MLP neurons of a small language model. Each row is named by its layer, matrix (up: input weights; down: output weights) and neuron, and shows model dimensions 0-191. Each number is 128 + 24 x the weight over its row's rms, rounded and kept within 0 to 255. Numbers have three digits each.
After each neuron's rows, "fires in" lists the words (lower case) most often at its 100 highest values on Wikipedia text that the model never trained on.

L5.up1119:125127058111148107145138157092118105110134111129129112165133149113124084143077129111106136095151158126150139146182109107144162155164118136105135131143166108149086128129126113126133108144106091157142154132136134111096128128140132127135076148090132101151101117125107109075148173117136122135105112112128092101111149135130164078133135150122140113098126122122147130181099166127158127126133166155144092148121135145160153143153160140098119145136165150096157147086119106120121178169148146065091089088142108127146155139141103111117117117071172113109149132133148140162110097133107129077
L5.down1119:105128112147117137068131130082167125147155123116109133160121114132130140119116129160105105123107117134155119131151176063119121084159121161137110104154145145104150115159167150123125097131132111102124097098152114133135115116105151133154136201130106134097179136149138095129133108152118133102086157118160128101085151149118123167133095153119141150120110123142134135145111123117143115134139127120156123062181105130116135129120139124122118157169111096143148147135174124122147126104130152117155133137147124122145090094151111123159152117082123115121140156125117139115109106181064161136
fires in: "being", "was", "first", "to", "be", "were"

L5.up419:124139103147116098142110064099087110139134108072143122159163155130155143101130122158151167107137130106109136112135137105115136141152068117126145143140154117156108111118186156146096128091135108105139122122103077173135117132132099105119141145106157100129134108113121122161115105106106147126106127138112149142122157137148140129089120122094144119163112104141126152139163126103146094140151168148144147157148151117193176077160119145093110118094104117122126156151137122127142132119114131147146098109139122156127149124117116137133144144152129117136110126085115084084096105153115151122
L5.down419:108126133132128117111135131150141169154119142149102140102126117113153144131105125149106105163160083137168075179140113140115150088153133136107053090133114148139135143120117167124123147151142144178171138145133153107107156129126111085142137148136128118165119153114096106189136121113138130136137126164135100160098156132095128132151153123173119127136125145156118151141111102119102110143124108154179132146105181149125116133120108152146100133162124134093120077124121100127153102138081112103099143166111161135124164090142121126155153119142161103119123166162116115116170091141149099104
fires in: "of", "and", "or"

L7.up1202:177101122106166130121131137113124115162155147126106087088143139130122118122100143123156107159125121114140101124121114127066163115140140119115100109187177140163142119143129122173093144127159118118113113122121137137103137133112090095150126184128131118132135130131162120148140138122147122141167119120127135148152080151147145163114132145145147138141123133143132143142097102144093130127108116138111095102148135162117136142153145147157102125141120171159105141117098113080132111092127112100146156128126086096118165160104097133113111087100116161116096196162138129178073145161156120094
L7.down1202:158142135094103094099118097125119088105163093157099145108151074106116133139115136164165145137127142158092118113121107119138092107113108137098121118132122105090116098127118081099125149147179127134096136151116116159159096153161103137122119095126083138151130131126118129150105092102146105147187110114153128100100149165160104114120121094092128119142105103140074144122113126134107160085114102174125100121097156165103145165138117113112109106126143115134141117129152140125138131115100119165112104114119120113177088116108163128140097112095146128102127134130127142089159125113133123152
fires in: "in", "the", "s", "march"

L7.up1796:133110082145161095130125130112124114092130164145095130097106111133163135173099109132095101144170147126124143152147094126101104103111130112121117143094120170103124113091098143129102151146159176129138120091112159145128106130105115161151116079146116121164098148098088113121098124142158130149114084160105089121138119130154134137126168141158110101091110088100162134134071109168121144166174106113126094112120119116117126123150095121141123101133146111170132119145087131151110122106135109092140143137143098085135147158176139123144139152109095123137136175124117136146135094129096107152
L7.down1796:135123144139097095151157119119123101143139127159118168119123087133168098110145165131160147104127127144153164101137097124128104138106121146116105086179120163134120134128146072143124169130115104098128144080126101102113123178133154133152113163086123133173167040093135136138161152140185138099091124112125148099092128148184123121131122122118133140148113156136115087140115129139158162127137162165129126134129138122043126146147125099116114092125093127099120095134143101114136142130128124139105106126112140147099146137124110168130141138127148130147115110095124154131154168137127129137
fires in: "during", "the", "in", "his", "following", "after"

L5.up2108:100152157119119113141133130127098125127158160141122133128108112096109139154125109096111157153112126156126146115128117138127121111069117119082129147106109152137115137151153107135136153129111130162144095110121147122103082115150124102147083126116187149146152119114092134101118153125108116125118121118098133132080107175151080121129106120109134130114125186133149165147098136137136137106082120120130144104143133062112113156151128083099125132096174136100155139124101154157165116125194121121163150098125130119131146142146119104190154096143121154152086119125162074173159153108094121160
L5.down2108:132083098108188129110134160126144133133153118153112149093155133145115126127107121138116117139113136150115129155151118135115151148146154123160110149133112139166135153142126135120147157165126112179112171164192148144105135127104127113117133125101124115142139133107219165127109100137122112096119156143196129135120122098105097100105117097137079121124115112140125135124107094172148150119131134112111119147076119122137135164165112181090143117140118146106100120110120108102126139149085099163158115145087133114127125158110148117113107154120117143129155125106107128107157154162124140142
fires in: "of", "and", "in", "at", "attended"

L7.up171:107108127095135119143162113115128148157125096102117156143121067143110138129073074102143116168137100129152133101153139091138156126096109150088146124147140091126106107100116118110154070145118172145116105095119148128127058117133117116200153135118116132182159145156123184109124148135149179128136127134111141110155115124158101116161142129143143101104161135108107133158114137156118082149116129144130143109144109092152181162159094092129134111114101139126159098113153089100146150103145140142103146130127119086145153148102120122133130109099146069159107124139120139164120122116127069134
L7.down171:124114092142143108162079116108147120130143113146161100086113144087128134129156150158144091129172116112100109151130156136137139130125141115158139140137123137152126132145167101134151156164164092126186125168126147131144134136143126149072157134136159118132128129171120084126158131145116137143172116146101129161113137173153084145139083146135141146118079135118158109101155131170124097153164110178083133145102115149115120166123167135099136121135136134093137122142154175150128163184118105110122096140093145099100139092123113126129140128140154124154104110114121152111112120172149143128
fires in: "in", "a", "from", "at", "the"

L7.up1096:182136116167097136134071130082178129105103127116122139143126120101122128126125110108118118129132147181100131173111149140118178125096132148103134074148082157149095112137185127136116134095146145139094142145147066152136098135125084171163128111138160059118118156130107107186118194133123160116126105114142129129114097153146119122116193141116096117161139139129149114148145119120078146116112140115114162187155109114145091132118165106153156136112147114114118149152126112105133136130102139116115140147095138119156139110135079123127143145122130166096123143106127101109127125099116163132
L7.down1096:093141139141113149133137130123169149130134093149094087123169160121133115133129113166124181088191103112121172163141124093145098162121136103115073134156137186174120176144158174125149145184135105155137149124126160145101102117138158138167154136119108129130145085126126118131111138081161119158107121109100142132137152134055098128152117151151120120135114184132115141100133097114099129136158109142145110153133130142161162092115152164122117167147112138140126132097133114133157089101125153074119117118071143108115115139147141099103090122104116122170133101153125122165110128109133118167
fires in: "for", "of", "such", "and", "as", "most"

L5.up1314:145106125107122119149103132111166128150170139156162158143148140179164122082135092088106141130130145119142146119132135154123132088158162130117156106117133125159104071146120114150086117113141108128127146108124105150153128140152130151172118151111165085168108129096103136126142159138140131148137151124080072095087148102117042126151116154114131117126164158141133135138121106112086168149151138117129118124154104108104119146131117130147136128137159123109128156117139111108162102112140201098135110139148145125142127152117124125134146143078094117176093157166106090160172146095134199128
L5.down1314:130123130140134154093128093143121134167081093150112116190146113122188119117105146134126094084134135130133106102141143084112140142158122145131141096140091121135124093138157117145204119129152140112103133139136173142158092154117165138126112178125121101120126155133139135132140140145095162082084112130142116157111106151145159135136158148179152123133118079138115144130095130163133136126115151107147104163143137143098106140129134142135153149100157123087144121131161133130157154101133158106142115146123126096116135092129139178123172115171170142087137113128102119137116136117115116145
fires in: "is", "to", "a", "was", "on"

L5.up588:128124133134142154136127102095138143122139140174117131134102144149122123132162169120138139123127138114089071089138143120139134111136118117169118160117083085119069100130083130139121131129140120149110130147120104120139133089113126142153111158103119077155159126134094114116092110117149120121108137103119163147099129156153106122143143119091098124126112138110122120118148067164143131136112096116106133127119134092147137155113125099149141101145120115095131157161106128108158168073158152103143107160154134105171126097093096161135140130089088103155067139110147095095142155143130137133
L5.down588:162146090134105108099144122096126107172106088119135153146118099111144097082109127152127112129096143111138188100124132150129107118125115127154120100127145136178116098159091127129159176115121141178136131136130122132139152124186115126061144149132152118146084167111112165153184113163080123108142154133116160130144118110098126128095149124139156102155104105169134162156118136137133136138157134138123124138107124146101091171138117143147153086088116111121130142155124142121109133103134136121105102141097117146113119114145135159129127103126119156132136160115132112156108173127114080084
fires in: "from", "in", "on", "to", "by", "at"

L5.up2232:165133122137146140168131097100112127150119088167118100131128116142143122111122133122173126114147100128130098167120114123106116080135109129093150115141157136122162155135101153120119155138103162113102177151162122119142165156144079159123126142118128122124141145123156094176107159106162166124109075140148109124153111100109177036134144117127125132122165146125124110093155171163117124120185066108131089142157169154127079143132140110085118102154121083128153144117100154119115173153133104151161143098121142155098111124139127145160117133133126137139087132127050105127096102115098089139
L5.down2232:138144140112153090098152128127149117098104099133106160139103108130165148146089087162110098131087132116120140087132079129132106167134092137147113138118137123101124080144123113121135118097138109136177133126125122098113124146165166137123138103132084090138149121127124129115119136130116130175149117086098138126140142152123120184103122112103143130119090141177156145086117130118114172105155130160139138136177105124123157112110132152135124094143126145125098130109153138132167129139159131118123106130101088102156131168147166128143124147165142151081164162139146113088128122149118132128
fires in: "the", "s", "his", "its", "their", "on"

L7.up1428:122132171117117130120154130143151111103078112161187111167157179087094125128139115131162105112097103129093124130151136104118133093134086119162092115137115107116137120113152134143116130098119123097110094136142155106179121193113073131147160168119174136117131135108148118141121164105133094133124136141108111121135128115133172115118139163159150160176125124130115136129153114163131132141111141116125157153148163079143160127116119120115092141120123119141103144167140165074131100131148098110129133120087128181139136115067112125130132111167146149141096129149110118102131098115141152120
L7.down1428:108101142139126154145165165127120061101135130140122155118116163131116151140115161120105151139131084142153114133105154147120145143134106138144089095105096113162125151160136182135154114122074104158189109119120172124154141164113132135135155146126116095076095145152127097156118152129131112159095114119105151121136123119117149125165164096110100120126128112105127117166119156113117118158177143071123164097131065139157123150106142116139117135142111137140121137113128141131134178128149084126099118123132128175125121132093096142124108142137130142135112161099143091117100158135100153115
fires in: "of", "as", "the", "ranked", "be", "being"

L7.up1979:079100149115089149150139155095146162115168083131081149129127110117089102128132108143098156117116163121115137090114147131133131127112111132086126070128154149095095157123049111097138127119162155144128146119113115128169130111165130157150107176172132111126145119133120122164117173133120121113082140142117109132124115138117103126137137133123153123128122089117142128129159108136117125073119124083098160129101089127109146161098094127115071150117105131128179080109137174082130120112179147122148127157171093129157132067129151135139134113128134142154114133157149100145143154139097108197
L7.down1979:125088146147124140112095067140121103138135120155129147116147123122157135112142118132116128131151137082155102115126116144124113099158167116115173148149161117137107152150150169141168178122136156151144125172165144135133117085104135153135131135140077140139113141146137130088127168118136137081085199107123156120133159080151130101155083108158131126129134065134124149146097147091136123120155117102125118159122122151184096128101162122114159115133169145138128147156130097118135155136103156113130130120114106121156136142095112106091092143156117146135104093120135112131095143122129112149
fires in: "from", "on", "in", "to", "at"

L5.up1604:114142130089146132126125138135121145121105167135132126166135106120101121144154142140143131122091147107114128107121147113123097092152146140112143109129156119144109123110123144107115100142129173134169138104149138140111131145125133163126122157140141143137150171136126143123144126150072076154107133124137138093151096151145109109105118169182125147135115075137144123122141143143147129149097137125136106159154109078154122153069107156084131146130098106162103083129129121114140066119125132125121132181117139129137101162148099146065163152102158127154093116121137126114144167109149083098
L5.down1604:094129138158117112113133158117119134161134114151111157128099130147157152107091149084089152135142122160140153161108133159087110121143126130127071100082123137118128113132095147078095146090133110054106133129115162100159139177134143127174128108129157114100101169124119077134128160116139116146086118145125102114103146127163146138127174134127130103094124081158131109134120134078137127111119155113131113111122142113210157122131107133105126124067144138143138165057159117143112117126127123082115122153051110134151098103111128114116122141144157148105130145099173155127112131172165132151
fires in: "the", "in", "a", "of", "s"

L5.up849:105169122108159112160101116102114083123139108103093162129159111086108137176149108061145135143152142174115096130097142123124118147156135115119159134116161091124079127115129166148154120169134112146131112171121107126122103115119154155155148124152118164114150150148138171141138164106132122138093132117113104092122158135121083129155147101128123115112099132141138123142121147152120127142166177082148128099134138096169169122178136115085144136080121139111113138139103123121088109110107066120062142100141139141169151157117146124163143143108079113079148133112128098138172143115144065113
L5.down849:158107159142165113103102107129108177134118128171119121090090126145122148101141156139119085120151157140141149106110141125121119122130147147137141105124145134187104119126086121126131158128183129099094173063151136108124142159134110081123140064108123093125102086139134125136168136163085144156175111092104142131142144115138102102104145129155132108104116115155156133111157075153138123175122090169106145133113121117120129137141144171135121142137147102160174141144153119157135122155133132129134126100125119109142141087128153155114096128080109139177120140144105127114164162169120116105
fires in: "of", "to", "the", "have", "in", "than"

L7.up944:117141125126178144162103138132115097101146107168140158149115147094122130149145122106153096107147111086096126095164136144075125147124096146118117134161174124152121084111117155164153105108173093108104125127117117143138121111123139110111143100091188091126140123153095130113159170115149098123147087154115112088110111113147099129161119121125116147099102171149140095139083104142125168135106147100116169094153074115112150122154094159134121094134126085128119139100130095162106152106161171096097165107117150140138135116155143152118123081143120091138082099099114141149133133133141131134
L7.down944:098175082152079163124103121135143132125095126177124133130192115128095095123146123110108118117146149140140130130140120140174146121138098106114124132122066120086122109165154126123076153137106149131166143129107137153112105126124105114084111144131116122140128098137153149198125132094130041112156157096114136155120129132127140128156108201120115138107128085116113111158129130172141154091127104130164116163166120108122127151108118180132176175108078122108115087083107121124146138075136149120134117136094152127132140134148103144133147135141119130123089099174151128162164124131113124106
fires in: "to", "of", "is", "was", "the", "have"